Weights of a small GPT-style language model, trained from scratch on English Wikipedia: 10 layers, vocabulary 2048.
MLP neurons of a small language model. Each row is named by its layer, matrix (gate and up: input weights) and neuron, and shows model dimensions 16-79. Each number is 50 + 12 x the weight over its row's rms, rounded and kept within 0 to 99. A neuron's up and down rows have the sign that makes its largest values positive.
A block is one neuron, or neurons of one layer that tend to fire together. After each block is what it responds to, as a language model described it from the Wikipedia text at the highest values.

L4.gate434:32 41 58 48 62 62 41 51 65 63 44 71 65 35 55 42 70 52 40 46 49 49 60 39 35 41 61 54 57 37 45 51 49 47 55 59 41 63 48 53 66 55 37 37 48 45 53 40 37 60 59 38 41 62 33 58 55 53 34 42 46 54 41 43
L4.up434:41 59 41 57 52 53 12 59 58 45 57 31 41 56 46 26 20 68 27 56 36 45 33 55 38 56 54 68 48 34 38 42 28 57 41 44 47 38 83 46 55 37 69 48 48 41 44 74 41 51 56 51 70 25 39 67 64 41 57 45 36 47 51 57
Second word piece after an initial capital in proper names, especially N plus ag, am, it (Nagal, Namibia, Nitinol), plus table pipes and list dashes.

L7.gate18:45 50 49 58 56 40 19 52 65 54 58 47 57 39 56 20 37 48 58 55 89 31 45 48 61 47 67 42 67 69 51 55 58 63 46 57 47 61 52 41 62 70 52 40 50 59 53 55 47 36 44 38 43 40 45 36 77 44 43 57 47 46 29 58
L7.up18:60 36 67 43 45 62 36 57 34 62 39 38 40 53 47 35 61 15 44 58 45 47 27 55 58 48 45 54 46 61 63 39 60 48 49 41 40 71 38 64 46 55 56 51 57 62 59 47 37 62 67 57 49 65 57 30 73 50 45 62 35 42 26 27
L7.gate26:55 61 59 46 45 47 28 35 53 55 50 64 59 48 57 35 19 48 58 58 71 56 52 48 33 54 58 63 36 62 66 55 47 55 60 56 61 59 47 32 51 73 56 60 48 63 42 31 61 53 63 58 49 66 53 50 58 83 32 43 36 68 30 47
L7.up26:58 46 56 53 52 60 31 45 48 40 55 24 61 65 67 47 64 49 81 47 42 53 35 75 46 36 42 43 46 40 63 50 46 63 56 70 68 59 44 34 57 32 50 60 51 72 64 55 34 47 31 59 52 63 63 37 75 45 51 44 50 67 40 45
L7.gate47:61 37 50 69 80 54 45 48 50 49 62 55 53 58 40 32 42 45 59 28 53 47 64 61 49 25 54 32 45 57 47 50 52 43 41 46 45 43 53 43 48 42 52 48 60 77 54 31 36 47 52 62 58 48 23 39 69 59 37 29 63 60 57 41
L7.up47:27 70 69 54 47 68 26 41 47 89 58 54 64 49 23 37 62 32 54 53 54 49 32 45 49 56 64 38 40 64 51 50 45 57 39 36 56 67 50 40 50 45 79 50 42 69 41 60 37 44 64 68 42 80 74 39 38 71 41 63 31 36 28 64
L7.gate395:79 64 39 60 65 43 33 42 41 38 55 40 64 55 47 29 54 45 49 54 66 73 25 49 56 37 50 41 65 51 70 21 44 58 26 60 63 49 22 58 60 54 62 46 35 66 61 41 55 52 47 43 65 55 51 39 65 70 05 41 32 70 62 37
L7.up395:55 74 38 63 65 48 60 45 61 52 79 42 40 50 49 50 46 60 53 72 48 47 33 49 53 54 66 44 47 55 58 52 26 26 39 80 45 31 37 59 47 52 49 43 40 42 63 49 54 36 49 43 61 67 57 43 46 50 49 62 40 72 59 60
Second token of a word broken right after one or two letters, especially capitals, as in R-en-é, F-R-A, R-s., F-O-X, k-W-h, and score or W–L dashes.

L7.gate97:45 47 45 58 49 51 66 29 42 64 37 57 40 30 55 47 57 39 59 45 46 39 68 39 55 56 38 60 61 33 56 32 42 57 51 61 50 51 67 47 29 55 46 42 53 46 21 39 63 60 53 43 52 32 72 54 57 51 40 24 59 52 45 58
L7.up97:63 68 60 63 49 54 45 61 48 36 28 59 40 55 51 45 44 41 52 46 66 54 47 50 74 45 70 58 59 39 29 71 51 67 63 41 36 47 37 56 66 55 54 63 43 58 70 52 39 59 38 70 48 75 48 37 36 32 55 54 41 39 42 40
L7.gate99:55 49 36 41 78 47 45 28 48 59 48 60 44 60 43 65 64 51 37 48 61 51 44 37 50 47 58 38 66 49 47 30 39 45 53 47 71 49 68 46 40 48 65 45 60 60 40 45 38 43 56 46 54 32 62 43 46 43 32 20 54 71 33 66
L7.up99:51 43 44 59 42 54 52 43 55 60 45 59 48 33 50 46 51 37 53 62 63 54 56 66 48 30 55 57 65 54 54 49 50 57 55 37 68 54 46 46 58 27 41 30 40 33 49 60 40 59 52 37 71 41 48 63 34 38 31 60 43 67 48 55
L7.gate371:72 54 55 48 59 54 54 39 43 63 57 59 47 39 37 50 36 65 47 52 41 47 55 70 52 35 44 66 50 45 70 29 42 43 69 48 50 47 37 46 59 63 44 46 31 64 43 48 71 58 42 47 59 63 60 42 57 66 39 49 46 82 53 58
L7.up371:63 44 60 53 57 42 55 43 32 47 56 62 29 38 57 57 45 61 56 54 67 53 46 58 68 30 40 43 58 39 67 24 26 35 70 41 46 52 46 45 76 60 42 59 46 60 33 40 42 70 43 34 47 48 58 56 39 43 49 22 56 51 71 71
L7.gate428:41 60 56 71 66 31 54 42 52 50 52 45 68 38 61 52 64 59 55 48 62 48 36 38 52 54 66 50 60 46 37 27 39 32 78 33 45 50 37 44 54 50 47 38 50 63 62 40 70 58 42 33 40 66 52 59 54 54 46 41 52 81 45 44
L7.up428:40 54 51 53 48 28 60 50 30 41 58 61 45 51 54 64 48 70 27 61 45 37 41 53 50 48 41 50 24 20 31 56 59 54 31 46 57 37 52 51 54 45 48 63 91 45 39 46 45 62 52 46 59 35 63 66 53 42 53 49 56 46 32 51
Final subword pieces that finish a word split into several tokens, usually just before a comma, period or -ly, as in Octob-er, conflic-t, form-er-ly.

L4.gate415:72 29 51 60 38 58 39 42 61 57 47 62 72 64 53 42 39 49 41 40 63 48 44 54 49 71 51 52 40 19 50 52 52 45 58 43 62 39 73 52 54 67 34 41 37 52 44 32 50 39 44 42 59 41 70 49 51 57 42 47 62 36 79 54
L4.up415:69 55 48 36 68 35 46 50 58 55 60 54 69 46 19 52 56 53 41 55 44 44 36 46 49 47 43 56 33 30 42 43 58 39 48 57 68 64 46 41 59 41 47 46 54 41 41 65 44 53 61 52 39 51 45 55 45 40 67 57 40 71 28 54
Final or middle word-piece that completes a word split after a c-ending fragment, such as voc-als, canc-ell-ation, vic-e, charac-ter, wildc-ard.

L5.gate68:61 49 51 61 57 37 42 44 36 56 36 64 58 45 63 46 68 51 44 37 48 32 52 39 47 49 37 57 58 40 41 58 38 45 70 69 64 46 43 63 55 34 50 42 67 66 33 47 37 33 37 50 33 10 57 50 45 64 20 58 15 42 51 65
L5.up68:56 44 51 43 55 34 51 56 71 54 54 72 65 30 39 49 78 67 48 59 55 48 40 45 40 57 50 51 59 77 47 63 48 42 56 36 51 50 34 71 53 37 45 47 65 55 14 71 29 52 58 46 70 34 50 20 50 39 54 71 42 27 45 37
L5.gate139:63 83 58 53 50 49 62 41 41 60 58 39 50 49 78 42 50 45 38 49 75 58 60 47 65 41 42 40 60 42 60 49 63 62 51 66 70 51 61 23 42 62 43 56 59 63 44 31 51 52 62 49 37 54 51 54 75 62 50 30 49 46 71 39
L5.up139:44 45 59 42 46 85 42 58 72 16 55 51 22 62 33 55 34 56 64 51 78 56 56 35 56 37 71 43 57 62 58 38 44 35 58 47 56 65 23 33 38 50 48 56 76 62 64 44 46 75 68 37 40 56 43 52 52 43 53 62 53 47 24 24
L5.gate313:65 41 46 47 58 63 38 29 64 56 28 59 54 40 49 65 36 34 56 28 65 51 48 63 62 29 57 58 46 42 40 40 68 55 35 55 47 51 58 56 45 52 63 07 45 69 58 40 45 44 51 51 29 43 51 48 52 53 46 54 51 75 24 44
L5.up313:62 64 73 56 47 53 62 59 41 60 48 57 58 38 42 46 69 57 51 43 50 52 24 41 60 74 35 55 38 54 60 52 41 42 80 53 62 48 38 30 65 55 73 47 31 74 51 66 52 65 51 53 23 47 49 41 35 47 51 38 18 65 39 41
L5.gate357:64 42 63 64 67 57 57 54 56 67 32 56 50 68 46 34 41 52 52 21 65 48 44 54 52 50 48 53 72 55 61 40 39 30 42 52 40 51 59 42 42 56 62 42 28 66 36 33 69 35 39 45 40 59 64 45 39 42 46 52 42 50 57 45
L5.up357:44 42 55 54 53 52 44 59 82 76 36 42 54 50 63 51 16 55 31 36 63 56 39 56 41 46 55 44 50 46 64 51 46 27 29 50 53 50 48 50 48 28 55 32 70 67 47 52 45 31 52 46 43 50 70 53 61 39 70 56 64 58 48 42
Final word-piece endings that complete a noun, such as plural -s, -y, -ity, -ors, often before a colon or comma in infobox fields (Colors:, Main interests:, Personal details).

L5.gate39:74 49 53 59 43 38 59 33 49 62 26 23 35 63 63 42 55 52 50 48 72 62 65 45 59 49 55 35 47 42 70 25 28 48 52 56 48 50 43 71 45 41 49 65 36 54 39 27 59 31 49 27 42 62 63 55 63 58 21 49 52 38 53 76
L5.up39:58 43 71 61 45 44 47 57 57 48 54 19 48 70 41 58 47 67 55 43 51 74 67 50 56 54 51 51 56 50 54 12 37 53 54 59 43 47 62 76 67 42 69 55 37 57 43 60 60 44 58 40 30 67 64 39 56 58 49 55 60 33 54 56
L5.gate271:57 45 55 60 56 58 50 35 62 39 44 29 57 37 62 37 54 29 66 65 57 44 37 58 49 29 16 44 69 49 45 58 56 65 53 65 49 57 50 56 27 62 68 64 59 44 71 56 64 33 44 59 42 38 52 43 53 47 44 35 63 42 36 45
L5.up271:81 49 66 59 46 63 30 28 54 23 52 41 55 36 49 57 48 41 70 36 45 42 34 38 54 46 51 44 71 66 24 39 50 42 56 53 48 38 52 59 37 37 47 59 37 62 52 57 52 37 55 67 46 50 34 62 52 43 56 63 57 57 47 43
L5.gate375:65 48 36 45 55 34 64 46 45 61 46 44 30 32 33 55 49 34 59 62 51 48 48 52 48 26 41 42 48 39 57 54 34 45 48 38 51 50 68 50 44 56 37 60 52 48 39 33 58 23 27 46 53 54 56 53 61 64 45 36 37 44 46 36
L5.up375:50 38 42 70 56 66 48 38 50 52 43 35 05 52 51 53 37 40 64 52 60 53 40 60 46 29 43 31 49 41 47 25 58 67 40 53 49 33 55 43 52 36 59 67 38 44 44 48 46 41 55 92 50 67 47 48 75 25 59 42 53 32 39 46
L5.gate422:55 45 40 47 56 46 80 47 61 42 39 26 52 49 69 44 74 46 47 52 51 50 37 32 73 46 56 54 43 50 44 33 43 45 34 48 47 59 47 48 46 45 37 44 59 59 56 57 41 24 47 27 66 66 44 45 64 56 31 24 39 59 76 66
L5.up422:63 45 61 68 39 54 50 52 69 56 40 56 39 66 43 67 49 36 61 30 49 56 58 55 31 32 41 44 25 48 40 49 31 43 47 35 52 53 44 81 60 77 57 61 55 31 48 40 27 56 64 48 33 39 52 47 52 49 48 31 53 48 79 59
Middle pieces of split words, mostly verb stems right after "to" or a prefix, as in re-duc-e, fin-d, includ-e, acc-ep-t.

L5.gate75:38 64 36 47 31 39 55 39 56 48 48 63 50 47 72 57 45 58 32 53 65 45 55 46 59 52 50 50 61 33 61 73 47 79 76 40 54 56 69 52 51 44 48 41 33 74 38 55 59 56 32 35 43 38 53 51 47 44 47 71 47 31 43 59
L5.up75:42 49 39 73 55 43 57 46 54 59 62 30 71 60 35 55 72 51 62 27 61 61 47 42 49 32 44 59 54 53 69 42 30 66 51 43 33 68 65 45 54 61 50 41 36 28 64 51 54 74 45 59 67 75 57 29 52 73 52 54 39 54 66 52
L5.gate253:52 61 49 46 46 57 43 47 47 56 41 52 57 61 50 55 42 46 56 41 47 51 51 43 41 54 43 83 65 26 47 45 44 65 56 34 46 51 59 54 51 62 48 35 63 82 59 32 49 49 29 52 53 33 33 63 55 50 57 31 42 41 45 74
L5.up253:39 60 50 53 38 55 46 50 52 54 57 54 77 58 35 64 52 49 36 54 34 71 57 44 34 54 44 85 60 37 44 42 65 61 52 30 34 39 65 55 53 61 46 49 57 62 56 65 31 62 40 67 63 59 32 54 34 44 74 39 45 35 48 68
L5.gate301:54 55 44 51 43 64 57 54 48 54 48 53 56 47 70 53 45 12 46 45 75 44 35 66 44 34 59 47 61 43 58 28 40 56 49 39 41 41 65 52 58 45 43 47 45 55 49 35 53 37 36 54 36 21 76 38 24 59 67 39 63 54 56 49
L5.up301:22 82 55 43 35 37 42 48 56 55 74 67 58 41 55 51 48 64 38 60 59 71 37 68 52 43 57 54 51 55 40 52 57 78 57 68 54 49 70 60 32 68 31 62 58 50 63 44 65 62 57 44 49 51 70 42 50 48 72 67 53 37 42 45
L5.gate377:69 42 32 40 33 70 64 55 35 45 42 24 56 34 63 62 55 37 47 52 20 46 57 51 65 29 57 61 57 48 41 48 42 65 71 51 53 31 74 41 47 61 32 47 52 55 46 45 39 63 65 43 48 26 35 52 81 56 47 61 42 36 43 54
L5.up377:45 62 69 49 61 38 50 49 56 52 45 53 59 46 35 62 62 40 44 42 63 36 59 67 65 72 48 61 61 61 56 44 59 68 66 57 60 49 45 34 59 47 52 60 34 69 42 62 43 56 50 60 24 48 50 41 42 62 51 59 73 51 47 38
Word-piece stems inside multi-token words, especially ball in footballer, plus others like play(er), sing(er), Aw(ard), Leg-ac-y in headings.

L5.gate144:41 54 49 40 55 34 43 48 40 49 48 68 66 42 55 65 30 50 52 28 52 42 56 42 49 68 32 49 79 58 46 73 60 54 61 53 68 39 44 56 56 40 49 56 62 51 55 46 32 48 29 35 09 34 47 63 46 54 41 25 52 41 42 57
L5.up144:43 59 59 75 52 60 50 45 50 74 57 66 38 25 64 59 37 38 41 63 41 33 36 56 49 47 39 43 48 45 51 51 59 52 39 27 44 33 63 72 57 33 36 41 48 39 73 62 40 53 55 60 64 36 53 58 50 36 48 32 65 77 55 55
L5.gate228:29 51 56 37 56 43 58 45 60 41 41 27 42 58 68 62 39 62 68 51 37 55 39 60 66 52 38 57 61 32 56 54 46 60 51 51 59 51 67 59 44 57 40 58 40 49 53 54 68 68 35 39 57 41 32 64 62 44 38 30 45 72 46 53
L5.up228:45 47 57 52 60 34 59 50 38 52 55 42 41 69 61 40 57 59 65 52 65 51 73 41 60 45 35 50 43 55 51 32 47 37 70 41 47 52 62 58 49 53 58 57 18 24 55 50 45 47 62 51 33 43 45 50 53 59 48 51 58 59 53 63
L5.gate237:49 34 25 43 53 52 34 52 54 45 33 39 48 47 43 44 42 45 44 55 65 56 61 46 72 54 49 32 43 59 46 55 37 57 35 71 71 44 62 62 77 50 36 61 32 36 44 47 59 37 50 62 60 65 55 59 54 66 34 40 64 55 69 66
L5.up237:68 49 71 45 59 57 30 47 32 51 42 31 45 51 30 60 40 50 54 55 64 32 70 36 45 42 57 70 54 50 40 39 79 33 58 46 41 56 40 54 53 48 44 29 45 62 39 34 39 33 57 56 35 54 66 43 63 53 55 52 62 51 60 54
L5.gate327:36 38 70 35 47 61 36 54 55 67 59 27 47 77 29 51 55 33 52 67 63 42 55 75 63 28 49 62 47 49 64 53 72 47 69 46 52 52 60 48 49 59 31 55 40 62 51 49 37 46 48 54 58 39 52 61 53 53 58 43 73 41 43 20
L5.up327:56 43 58 44 66 41 49 62 52 30 63 57 38 40 48 31 49 60 54 54 62 60 53 24 50 48 54 39 61 49 58 61 50 52 61 36 44 35 49 55 42 36 76 69 77 48 54 51 66 47 54 45 54 52 32 48 31 52 38 41 48 39 64 62
Short non-final pieces of words broken into several tokens, often names or common words, such as Jul(ius), F-ab(ulous), bi-olog(ical), Web-sit(e).

L7.gate36:60 45 25 54 66 52 55 24 43 43 53 25 60 50 56 40 55 40 50 56 66 34 63 39 55 47 38 56 59 59 38 59 39 65 62 54 39 66 56 42 68 65 40 34 25 41 44 49 34 52 46 47 48 47 57 44 34 43 49 46 51 27 49 68
L7.up36:32 59 61 64 41 74 47 48 62 48 62 37 40 54 55 49 45 41 51 82 54 46 51 36 40 59 80 48 49 50 28 74 38 44 31 20 55 46 56 50 55 70 54 47 48 32 68 61 49 36 26 53 62 50 54 37 53 61 53 53 52 42 57 58
L7.gate65:72 62 53 42 60 71 27 45 49 54 54 54 84 68 49 49 63 47 63 28 53 54 57 58 57 33 40 49 59 37 34 39 31 61 50 64 38 56 38 42 71 64 38 55 57 55 65 31 66 56 51 42 43 55 43 43 45 37 34 43 57 56 48 58
L7.up65:39 59 46 56 44 67 47 48 70 62 55 55 39 39 50 39 46 48 56 36 49 56 53 40 55 43 77 54 37 58 47 51 40 53 49 54 37 51 46 30 26 53 53 46 46 61 34 51 36 64 40 56 43 61 63 37 47 54 60 35 50 49 64 58
L7.gate123:60 52 49 67 63 54 52 37 64 73 55 59 58 56 47 55 43 43 65 58 75 50 58 40 75 33 65 61 56 47 33 33 60 68 56 48 61 52 62 29 62 79 51 51 45 57 52 35 34 39 52 61 45 32 56 83 62 40 40 34 49 46 57 54
L7.up123:57 26 60 52 58 48 42 49 59 43 49 68 38 42 61 66 48 42 47 39 67 60 59 55 64 53 53 63 47 57 17 59 57 52 74 52 34 37 59 60 61 78 57 42 54 58 47 43 35 45 35 64 61 54 51 56 47 50 52 43 50 50 42 65
L7.gate396:41 48 48 40 51 64 49 42 69 48 58 42 51 59 51 39 65 41 51 53 67 38 31 60 71 40 54 63 46 54 48 37 50 62 49 41 56 58 59 29 63 65 54 39 45 71 29 47 42 54 55 40 54 67 51 50 63 55 35 54 55 33 48 38
L7.up396:65 50 41 53 51 55 43 58 60 64 38 62 61 46 30 42 67 41 61 56 51 50 39 64 49 54 53 49 69 59 61 43 35 48 51 43 32 28 59 51 52 66 60 49 58 50 40 53 60 42 44 29 58 41 35 42 46 35 60 58 42 65 23 48
Inner word pieces that continue a word split into several tokens, as in m-er-chant, W-eb-site, Suc-ce-eded, m-u-ch.

L4.gate254:56 39 42 48 57 61 42 42 60 38 47 65 47 52 61 38 37 50 45 27 46 47 77 71 82 57 40 65 58 56 35 29 41 61 50 44 47 59 48 43 48 51 39 46 17 38 61 44 33 61 72 66 58 28 49 39 47 65 57 43 39 57 64 57
L4.up254:46 46 59 49 54 66 53 40 68 60 60 41 43 51 47 76 43 63 67 61 66 41 57 58 66 56 36 70 34 58 42 63 25 55 55 40 62 32 37 56 80 63 57 48 33 55 60 45 51 71 66 44 46 42 59 67 59 37 55 54 55 43 68 38
Pipe separators between header cells in wiki tables, especially after "Votes" before the "%" column in election results; weaker hits on mid-word fragments like "eb" in Website and "re" in retreat.

L7.gate46:49 73 33 57 64 57 35 38 59 47 32 49 52 50 60 32 57 55 33 58 76 52 43 26 59 46 65 50 57 58 49 45 54 70 33 49 62 46 48 45 50 62 35 39 34 48 62 52 41 62 47 68 49 62 51 54 75 76 34 44 52 60 55 58
L7.up46:19 59 48 60 73 48 31 53 35 43 56 63 56 51 53 57 64 52 55 61 80 61 37 44 39 57 35 43 66 61 67 46 49 41 50 69 56 53 51 35 56 33 36 51 58 46 34 54 70 65 54 43 45 37 47 33 65 54 49 43 39 67 53 50
L7.gate142:48 53 41 48 42 41 28 46 66 42 52 51 63 73 44 21 52 63 41 47 63 61 41 46 50 66 57 56 64 48 55 52 40 57 38 46 44 48 57 48 76 48 53 54 44 53 70 40 60 33 49 43 31 56 43 49 36 64 69 32 59 41 65 49
L7.up142:46 51 51 44 40 48 44 62 36 54 83 66 71 32 75 37 56 41 69 67 59 54 26 55 46 58 50 35 50 51 40 39 60 58 59 36 68 36 44 52 65 42 51 48 52 64 68 54 50 69 49 39 67 56 43 46 41 29 29 35 61 54 47 44
L7.gate274:51 55 31 52 65 43 58 34 44 35 59 48 37 46 73 57 29 38 40 44 77 44 60 60 54 49 66 62 62 55 48 68 61 52 49 33 78 59 48 61 32 48 36 64 46 74 56 38 53 37 48 71 39 58 52 50 76 42 33 57 63 56 46 55
L7.up274:58 77 17 48 54 69 45 54 35 59 50 28 31 48 48 42 35 41 53 50 48 63 50 30 37 63 60 50 30 30 74 39 41 56 55 58 63 63 62 26 26 51 57 61 63 44 43 54 37 39 53 51 35 36 70 77 68 43 61 48 35 51 48 47
L7.gate342:58 82 53 38 78 67 38 56 54 48 53 65 63 79 52 53 67 47 63 73 72 61 43 62 52 56 44 56 56 50 57 17 54 48 42 50 51 62 60 70 35 47 37 54 51 36 65 27 60 41 41 49 54 52 76 55 68 52 30 42 63 68 40 46
L7.up342:37 49 68 48 58 52 53 48 31 54 46 47 39 23 36 59 46 36 39 61 43 28 60 42 49 56 49 39 33 43 45 44 72 33 37 60 52 50 34 74 32 26 52 43 31 44 49 76 64 57 61 39 51 52 48 35 43 43 55 63 53 64 47 44
Short mid-word fragments right after a capital letter that was split off, mostly in personal names and sometimes common words, e.g. G-ab-riel, R-u-ud, c-as-e.

L4.gate413:59 44 59 51 66 60 38 34 71 55 55 39 53 42 45 45 53 55 69 53 46 35 49 56 62 31 63 61 30 43 37 53 33 39 62 54 50 63 37 63 45 31 43 49 64 55 69 30 76 58 58 48 51 72 20 59 72 53 47 66 47 56 42 59
L4.up413:51 50 51 52 58 37 56 49 43 49 48 63 80 49 45 41 56 73 55 51 40 53 23 40 56 46 61 28 27 53 65 55 55 59 53 25 53 58 69 38 54 58 48 53 48 57 42 50 39 79 49 45 48 60 10 61 49 58 43 33 67 58 50 47
Periods or short word endings right after a lone capital letter or abbreviation, as in Julio C. Garavello, subfamily 2B., G6, Mrs, Vulpes.

L5.gate74:41 40 54 63 54 53 44 53 50 53 24 37 49 31 60 47 36 54 71 33 48 66 26 59 73 37 64 47 59 68 43 56 30 59 29 35 63 60 48 42 53 65 54 54 73 62 38 39 63 62 54 44 72 49 37 64 52 35 59 51 47 50 47 62
L5.up74:36 33 41 59 23 44 23 39 52 39 56 59 45 31 70 61 47 83 33 54 41 74 65 53 51 42 61 38 42 49 43 59 15 65 52 53 64 52 63 34 58 59 37 47 59 60 33 37 63 57 36 47 58 73 44 53 32 49 65 56 68 51 41 47
L5.gate215:61 54 55 48 50 57 58 43 43 43 60 52 46 56 68 37 59 63 43 65 67 61 78 37 37 56 53 38 37 57 59 45 38 49 34 76 51 43 57 80 50 63 64 49 46 82 31 47 40 46 56 61 56 52 53 67 65 39 54 43 46 34 29 57
L5.up215:33 32 51 51 59 58 37 50 53 54 25 56 55 49 70 55 58 44 52 38 69 58 45 56 58 42 53 29 48 62 32 51 56 58 43 43 75 34 85 50 40 43 48 54 45 50 70 57 29 38 33 34 34 34 43 73 55 50 49 70 55 50 35 48
L5.gate394:32 40 40 40 41 67 51 53 64 36 55 64 46 52 73 61 55 59 36 33 29 44 50 47 47 44 43 38 61 36 53 41 45 49 49 56 53 49 43 64 30 65 37 49 67 61 37 51 73 41 47 38 45 63 37 49 55 45 41 54 43 40 20 53
L5.up394:52 49 42 34 52 57 68 56 62 34 57 65 32 42 68 48 56 60 21 27 45 62 51 52 27 58 55 49 50 65 50 68 48 55 42 20 46 43 49 40 22 54 39 54 70 66 22 70 50 68 49 45 18 54 37 46 46 49 58 67 53 47 24 47
L5.gate396:33 63 52 51 45 46 45 46 47 67 54 52 37 46 58 46 40 49 79 46 42 64 45 49 66 54 69 60 57 57 50 39 25 29 61 32 42 59 33 44 61 48 52 57 39 29 35 41 58 56 28 45 49 45 54 60 69 47 46 60 34 43 50 48
L5.up396:49 31 53 53 43 48 34 45 63 68 55 44 53 54 68 35 79 54 45 49 53 49 59 56 64 37 68 46 44 52 57 45 30 61 76 31 58 69 80 51 28 43 51 43 61 48 23 46 72 39 50 48 47 77 51 56 74 59 46 62 37 55 43 41
Short early word pieces split off the start of names or words, mostly "ac" after M in Mac- surnames (MacNeil, MacDonald, Macedonia), plus sc-attered, dec-ided.

L4.gate252:60 42 28 64 50 55 36 55 59 60 29 50 47 63 55 60 35 68 50 69 29 61 59 50 60 47 81 52 54 38 67 51 54 41 52 63 51 35 37 35 69 42 37 67 34 62 28 38 60 35 51 39 67 35 67 62 64 53 27 44 47 58 57 47
L4.up252:71 43 56 57 61 69 38 44 62 50 51 56 58 42 48 29 41 64 64 56 49 52 44 52 51 36 68 57 54 55 57 47 53 31 71 35 34 48 32 39 55 20 46 51 52 46 43 50 63 54 66 46 29 48 32 69 68 58 63 68 66 47 60 40
Short word-piece tokens, mostly s, t or ts, that continue a word split into pieces, e.g. Mon-t-pelier, Pit-ts-burgh, spor-ts, 1960-s.

L7.gate229:59 60 40 54 85 38 53 48 51 64 42 46 58 36 65 32 61 39 59 60 68 54 35 34 50 62 47 47 60 58 49 52 24 42 60 53 39 23 42 66 46 73 49 60 33 50 57 45 55 38 50 37 55 52 44 48 36 61 46 48 48 58 59 57
L7.up229:57 53 50 45 60 40 36 45 51 39 49 26 40 39 58 26 39 17 47 56 57 88 31 66 40 30 52 43 48 66 24 52 43 65 54 60 44 58 54 55 45 54 29 37 69 52 61 51 38 64 51 60 69 37 39 59 73 52 63 47 73 57 43 45
L7.gate277:56 51 29 56 35 50 38 48 68 61 28 51 53 29 48 33 56 50 47 54 54 53 47 51 60 53 51 38 49 46 66 55 26 59 58 56 50 40 42 52 35 40 60 32 38 48 56 45 54 73 33 48 62 38 43 48 67 42 28 60 66 62 45 58
L7.up277:59 43 44 55 47 63 39 46 58 72 53 60 56 39 66 68 60 42 54 66 74 56 35 13 63 48 46 48 62 38 57 59 41 30 78 58 41 57 52 54 77 44 64 40 59 57 63 62 56 61 68 69 61 51 23 53 44 46 46 56 59 50 51 55
L7.gate325:57 53 40 47 68 47 32 26 60 59 37 45 48 54 64 48 22 33 47 56 52 47 68 52 73 43 43 59 47 41 37 34 24 59 71 43 42 26 47 39 45 52 51 15 30 31 68 42 49 48 62 31 40 52 46 38 52 63 21 40 38 45 70 54
L7.up325:60 53 58 44 59 35 32 41 65 44 56 54 46 54 55 17 32 53 43 66 44 48 66 56 57 48 53 46 57 56 42 41 35 56 52 53 56 60 20 49 64 16 51 48 33 70 65 47 44 60 48 46 35 54 41 30 75 50 50 57 49 36 55 53
L7.gate352:51 69 51 57 62 50 16 54 46 46 44 70 44 43 60 57 43 59 42 39 51 44 45 81 51 57 44 47 81 61 51 34 64 45 51 56 47 52 52 79 34 62 57 37 48 59 68 54 48 42 27 51 50 55 53 60 53 60 57 24 44 64 35 64
L7.up352:49 19 33 68 42 51 36 50 32 35 40 73 47 40 62 59 54 44 65 50 56 55 78 45 42 42 54 57 56 59 35 45 56 72 50 50 42 32 48 66 47 60 60 38 48 50 49 36 56 57 55 42 58 26 46 41 58 68 54 26 72 30 58 56
The period after a middle or first initial in personal names (William F. Buehler, Charles P. Neill), plus second or third word pieces early in a capitalized word (In-stit-ut, O-ly-mpic, Emman-u-el).